python train.py --vocab_size=7637 --rope_base=10000.0 --rope_fraction=1.0 --tie_embeddings=false --init="trunc" --init_std_up=0.0467 --init_std_down=0.0 --optimizer="muon_variant" --lr_head=0.00414 --schedule="wsd" --decay_shape="linear" --seq_len=1024 --steps=9156 --dataset="wikipedia_en"
MLP neurons of a small language model. Each row is named by its layer, matrix (gate and up: input weights) and neuron, and shows model dimensions 0-191. Each number is 128 + 24 x the weight over its row's rms, rounded and kept within 0 to 255. Numbers have three digits each. A neuron's up and down rows have the sign that makes its largest values positive.
After each neuron's rows, "fires in" lists the words (lower case) most often at its 100 highest values on Wikipedia text that the model never trained on.

L9.gate486:143117074085143126122110162129156104142118120158137136122158120137095094146079124112147138146189154140138132132158126089133109125100150108091102114080145116109123147128143153158124130144128157135120186131135122129101133117092098104129144134136139119121158159167124123147127146139094110098099158130115128073139117139121090116158175179143099106150120130116078157167130124080129145098078114103110051132076101165131123144120126130084120149111158137143128150170122178083117109135102122161135125150134138171108136169138112124109124139127143134117141156163107144124123159100125128112
L9.up486:122128081129161142139097139154101110144161135122133159106131131144102119130114139149159159143168120123112145137126133113099141089139090134111122100163099169125128082116120156065133129107134153069118168102132190138123113144127142077145129149142138123138134159112137145092135190097116113180093164091118141137131133105086111115155143118150124135154081147142134113115125127136155119130101157151148135099140119113128096154123146189146139127163168091156135128145078162114114089110128098082100185147129135138108107146132109120077132133114123152124133147165122134115077131130128129148
fires in: "that", "argued"

L9.gate124:128132143073147113109151149146124108147192142169161098119142121138108080160141148117124164105159123106138125122097125135121183156100142120118113117182154157122079133127161124136161136111116157106123136130142149130102067165076130110159127120119131122078168182171124123160127160127090115161134144082139084146135154146125124087120159152133119101106095142119082157094151097163142125142135103137110118101148161140114145150139101148130140143088120139101116156162140129103125118120114114139118132142107135133078153119136123139119167142149095145112154136168095134129130125069126134129
L9.up124:111157114152155120116153107125118111154170145127130113153116089170147143134147098141097146115166130117086109125090143123127134140144112089106170098116152114110133116130153132137137149142110123112126167121175168128106076122145147131100139128152109083104163145124140139087125157117095121165141082094120098122125134116155087132159130136106136125122140177080177120089130122175077115119156166112121110176130163106175110132123129129142165117121076150150133153169149158135121146115127140171127140129100145106153142086118117134121143142142097143079124126139074160103101136097113091115
fires in: "that"

L9.gate239:150144067136152158107123161194146104140115123174165137146133151129078133180166093104099122095159083144174080124130093094121204151151114098160092154136148158151141155152129100145112114135153156141142109135128127121173127121116134134136116124135122137102176155115084113163127166113132146110133112140111132118152131109126087109158134156126151132139109121152108081115100143124141115160091166134117100094140151161120097155128124121151158132126101099135136096101114110122123123075102163143162141138156137094099118142149143109102134155122155138131128101145118120141127127144143136092
L9.up239:152150128100134106149123144141142153152156174121107181130152101131106134153131139109132123123113122191147138126119145102118122141161101105168119125131163131134171164190065138123131166147127148148149169124099112162101112109138148087146161133145113146101126157151125120116162171129151108135127113089124142105125133127128074141126129149124137160109125160156141156115152113104095161117062148124136091118153148158125087165131128132091171078092083141105158127120126145104088113105145133129117124093155132085115151069126128130124133119136128128194108124106143130140097120141112134132
fires in: "that", "show", "group"

L10.gate102:128094121104144147189109132136150128174102172140107162169147137132133116125107117104153115127105106095119106089161144140143140152130130120151113174109123075124125120134102119114156132141134158096113149130117154137127117127091133173164136107130154147113106106129095128068122133098147164106133164109188101166100151150171140169135085130106111106136161111137128120143113141119155104135080155173108089146125130110109184152118142120147136166152133135154097143100141121133104105157122127094119129117080152126103169170139121060138131159155137115124122147134143163146101114100132164118
L10.up102:108102122147153132137102098121121135181137132140161112137153166121133123115100145156200114105160113108083118136111137130122168106115146145144100076145163148116168103118118141076087121109137146113154133120140108142123109155105143127113118118106149117106128103110161140139123116114091108113097133096140076136154112109129169108114128075162111127095112177135154123162145132140177117126095162114163086133168123159147134090104145159111111101112117180102140130151138119095111123079091102099145176149155153156129133129120123095145143114118126110115160104131142128135094131072164125152
fires in: "that", "of"

L9.gate234:153118139112182157128137092164129079158162100141138134139156127087132113136129162149143093133116156152137120109084079091104144118126114178153103120089079078114138128139131130152136148126132063164168143103117150127145106141142139077096133123147151134103113110118126127126100145093121099137164135116116138138102119132130072095137131102106092161108142132106140147173079171129132134126166142156131143092146098106079112167114124125105152120153173149129117131108151154077138105130141084117118089125125145141102132134153139122138130129140092111110111150142152120180124161146131113152
L9.up234:142138091122151108128155184149130160141151128112124090120176097090105083109166150112122125144167128134158110129119130180136141120088127134102123140146113142108139102146155135142124119098111148123156140096118083106102130107127192099122125108143114184109104140076110142102106164146120145084175147162091199115104117122117127138122142117165130100138073141083090112165113110106119140118111112155132140141115135147143168156128135116142116135107131106142114102191106131137139153132133103104124088139122124158146130098130107100149157148084141175125114113106107100143109144149109107132
fires in: "on", "born", "in"

L9.gate417:162103146058147151136165127140120146125107189180139116132120117179136076127150136095093124101139144144101139133195086125086095135134132093155115160089107131132173125087114136133126167145137155136112146149134097160101113124140135100128151122141151105086176116137119101094088128130119122104088120124140096165122125127118157102125138164083102106159096126127097127141169138131137138103169131088176092129150113145123139119136151134136097133085095162098150100101097115108121149124146176126119129115107155127125101146116104139097127128141119165127105129126143124109137152113116152129
L9.up417:189110121128130123137135114116123139129130111114146108112165125138119117108114134137112175097133162137121103134138187087169169144118119127144115169116148133086093133123137129087113101111124122083124138112167130145106073122121115133153081083169075091120132092120125136134138140102128122173084167129107117117102113152088095149139130133103094122162122146111130135123140098128121159150106119137102132140131166119106123158121093181162125112089158132108177142115148177117112129132131135154126087121133132119141127172095114094089138153180148124081143116152114151126110097144081092136
fires in: "that", "much", "each", "any", "this", "no"

L9.gate237:130092099108158130183131092132106148104163148127140118144140137099132115130108134159135115053190081146159125111137128123184117132114128119131124130115105120119127139137102130133136118137127213132109175128132166118107103141127121102119169131099127128106154135156100113085194116125164110108121147166105101153138122109131135120155135115118077100150144199131126153153152137108109066132104150112086090102135109153145162157122145176144124108114115133148119116145114098105115139109124110080097149095116114140122116131157138116117135149141120125158125153146165127132093113103120134139
L9.up237:107106120129122146182169146121112120178139157170087113146112130121158122126151114180158137132188091138132137136159136135131110170175145108093103157126101125138194104161123103113101138169142169141163173126121143146118126146144114086145134125139132131126147108106137137121146141113091122115111156101141085112091124129132135127138138152083127134130136173106128119078158118135113117103091061107122107149143145123121113163109141093164160134161134120168137147186157126142135084121133133142119136104158107132094177173144111152160103126140115116129123118130130143139134093135109121175
fires in: "that", "only"

L8.gate287:147141098093138125139162164149136087171124149113082082128178115163130145098123123173130130139128182092148108131147139110098104074122103138145128097123103146103117112152141113119131131151179102109125117142153112127149110113133142101121085139136127157124136162117182106102119106154155131072148138144086134110139127098141134128133135109113132073094095140131124152142105101121114147130089133114119126113157126128155158112123167167131153117110127164093133147129133134137127140083078115120129098145095152117151089145091111141151073125163176077145087137094105144124094119109108106130
L8.up287:121116180157157121134141099089135088113099113146107089134147133165134140107133144129121128124126199113151101153116137116133123098102120173118170110101144064142154108127139114091116098164152124122104128139126124157203164123112119105176174103119132202138132125119143106122158148124163081111123149162144118125124136102112157134147129142128074140146135141123149145124107121167148095116133117146120142125125123122093086134124149123142099090096128104173138126139100145091093140159132113125132117070134137112135112120168102121158150111097115116105136155110119109175131140087159133114
fires in: "in", "played", "served", "had", "only"

L8.gate135:126091117103122121096150147092133144128106128138149171125125070098057126127118148107116133170097117126142143130140157121161114074143155147142129161109116171124105149111139137120147121122095153145146121159144201153130075118083150166128171107133134141145113140157100082163168124110114106151152103103123177115163112142090146134110119143126147165121137128125126136135156097080124125132111155151159128124142145165117165140186147137112141116151144148143124133108132128122130112127108111117124120149082112160107088160116200140116173131153150119151144139152133101138113101096149115119
L8.up135:114154107188108162150083144118108120094107100113177129107125164159121111149093147094129114145144147124082123104156059138111101171163135128130140135116117090155143137141132145133166085145098121102139134147106100141129124098136128134110099135110105125087103106166152110144076114145093148177136143106109111121133093127116150126126166127154104111155128143115094115136137129136161153134084162136155075093151121110144150123085116130146087142126128141107098090128120096122146142157091165125112137138122138142105139156142131140124128120132101066121144120075114164155107081136137168128
fires in: "of", "among"

L12.gate140:137117127090143124154133107155091139157186106134117109147111138114154081125141146152143167138133146136128088154098117129109106118144148123130119170146109111134164147147105122154153133091087122162129127088107130114104114150181085128172133092124105147074120131089116131114115144133188130180162116096140186101145145121099142094124154152090107136188114116140123139138094126142113137172134098170130125084097090113135127128123144136114187155123152091114166139102141123128112146107137124132128147131181170119095139121136116147146155144147092110131119100148159115157122140105117126146
L12.up140:119142101143139115101180122115085110162172126133149146164129122088093133121170133067149118118154112129110094153146137113129101119151102135136126109104138134122114114165133135143141087125090156125097126119131135179123134117153164164094102112097138177119125159144092089144103136113151110086140141126130121112145145100122122083136101150138109088146131129046130102138150132094122102133123122097113134161084125160147145158104170135107121147147113083185110141129123142098133111147119111139134124147128144119141145090131102104179101151122136132090163101127171111177103135118142125173
fires in: "in", "on", "from"

L8.gate86:185147107099128142124172116131124150132116087154182105125119127180154089118123122107110140074091142140124141149098131129119131116092141149150133171113127139149113132134124113130165157146178111165065087095127152127135097128132125104141149134111117118172129155134116153106158101156126119103124124142112153149123109122101103136113120121134144186123109076141109131172124160122127124083120191132139109094116160127162138125109151130173121139071141124133107096104145113142128140141172095129159115147122148097148123144131137124087151185125146134123108105105060122132159130125106147150
L8.up86:167137161127141128121120114112174123163106099119130092156161150115099098152121098118171115163110140117151153140090136161094149118126070115077114130157167100106165145096156134085135154155149129118133115133111137110107114138111079137139135163143118118144128167169161134090116114133127124121118132091113141084159147138095129106091147124124112127157121118120102133140098153117112145182111100137116139093123114130110131132145154110118077104126120117146070166154141151126086126077113120152160178129141146111169127160111120153078128100114132141134087107113136153111156084144154104159
fires in: "this", "which", "that", "and", "to", "from"

L12.gate409:145117176097132125154159121098124150121109161121101115143165085142142114103148082127109108156114147138145137116127111134118096143136139133108072130125101138139154136136131166144103133140131075112105128122117153152109142164120116117136155162091119177118091110143099109075126156118148097130100139119155131097136127135103146125113118144130120165138119107184106110165141136156132100087095070129119116177169147127150145138084127160133120159107158125138110118125178132133117120189122128114140119157136151109125105147111151156149147152158175130097111100149122095068152135056113155141
L12.up409:129121143127107122128169157135125068154117134175102158162108104126123131124150117105101121129111136116116140166138154131118116118175112143088144117107116105175117099102121133124110069116137151138127113140111153121114113156129104059121132127118150153134125134093122154110147134171134094145110134113153060145080075143146127147124133118171166132121094126124108132132089149147122166131120150087093111162127113112185139158125147137145147157139150180154136140183133178114154120170090125135101150129134119175060140122113108113146150148150116123111145157109154133141163126119147125129
fires in: "was", "played", "served", "on", "were", "worked"

L7.gate247:105150156142148125160116139110134120118154135152099146105122135118106094123125130145113081150144146146143109160126173078116132141107156149123172094083111118154166082130151143135160164149125132145137112149152160154144138159117132118135130137094132169113132174113130113105116153148183122149105119095101113149115102100130118107079086126120147148137163155104123104143160118121106090111143120136127117134136124153150171143090079161132148135154126124128126044139159129147152112139095120176164083090139142110108095150151147174126097146155152140097152125132143111130061117110115130128
L7.up247:148146159129150117151127129125151135130091124167110101118131123141122082127156111109091120148110141144104115148141145110136142137142095145113174123075135143165150100163178109108155149163097128149152110114157128144108143141140119124123109135089109135124116138062155132158133109144151116144117130134132132148103138126108101130093099176112128192126183185110116133181091137166130126103159091151150128147134180148160155140097119125120160114109122098145128111154168148145111174097076091152116106152143165126111115117171104146167142121136167136147119123116142137087083145139139119111
fires in: "served", "over", "played", "worked", "serve", "retail"

L9.gate395:143154129157138157141100147111152139126141117140130177094083113129145109157111147121165155130136125097074106104149119132096086113110100122149132152102139086147115095122126126133156100160084184104158090165117156119132112130115144163154140117134122135119109085126108156168109074102086127143125136133141134106145095156110099146109110114134094109098147127121097126153117088136114128118117131090142122074154136165147161163133118078135153093147143118122157102137123149084131113086098110134149127121128133146135117159116132162135096112104113130102133143089096060161093092110088129137
L9.up395:114131140146130136147057131103125094142138127128084125091126159129089100123103180103164140154135132154142106144078122146138128100138086135172154114154135149161141142092146116118166134102141120124128094105115138152103095152103156167137136152125135140120124119170089140178151116103147181139135149136134158145144117170081104094108121136161112170124149082117120132127154120100142157140127128120122110123105119157121183111147147163091158133117109126145127092125130109099125128123113122107139115092084150131133162177164139134127163153139137108095110108119140204116111128123149137178
fires in: "of"

L8.gate220:123118102124124134144134125142100128102138132165134147173113179153157146140166121097140108095127091108159106151115111123168123142097145116175116109107106116142106117156128107095102160136128171145101181129139122147137087136142136096107168115140120091103143101134154099114099159131154108135125131064149126137123153109134077154122118128107136150093120104147134159135126138091140141069018123128132146097113125133132106094116116142122163104125102129120148128102132133122103107112143110135158130131145118132146103147145133080136102166120129134163113160144159180178137101123101144162
L8.up220:128123112147101109099160096097117136129092091141117148168122134190127145134140067138145102124116100135162133140097155144140132122145128173142142090145120114142127131146130073136089162133128067177122145145103107127087142134162092118153109098127094134147116105085148163104144121159147139098139102077097140083150178130123085095117106133101155115102126123124136140129147120083105182124076108133117138073125126106083149111118135130143129126140100137132168125128116124147109103129151121136129135102096146082153112116081127120140132105140124099156109114126132138118137098144085126175
fires in: "that", "which", "who"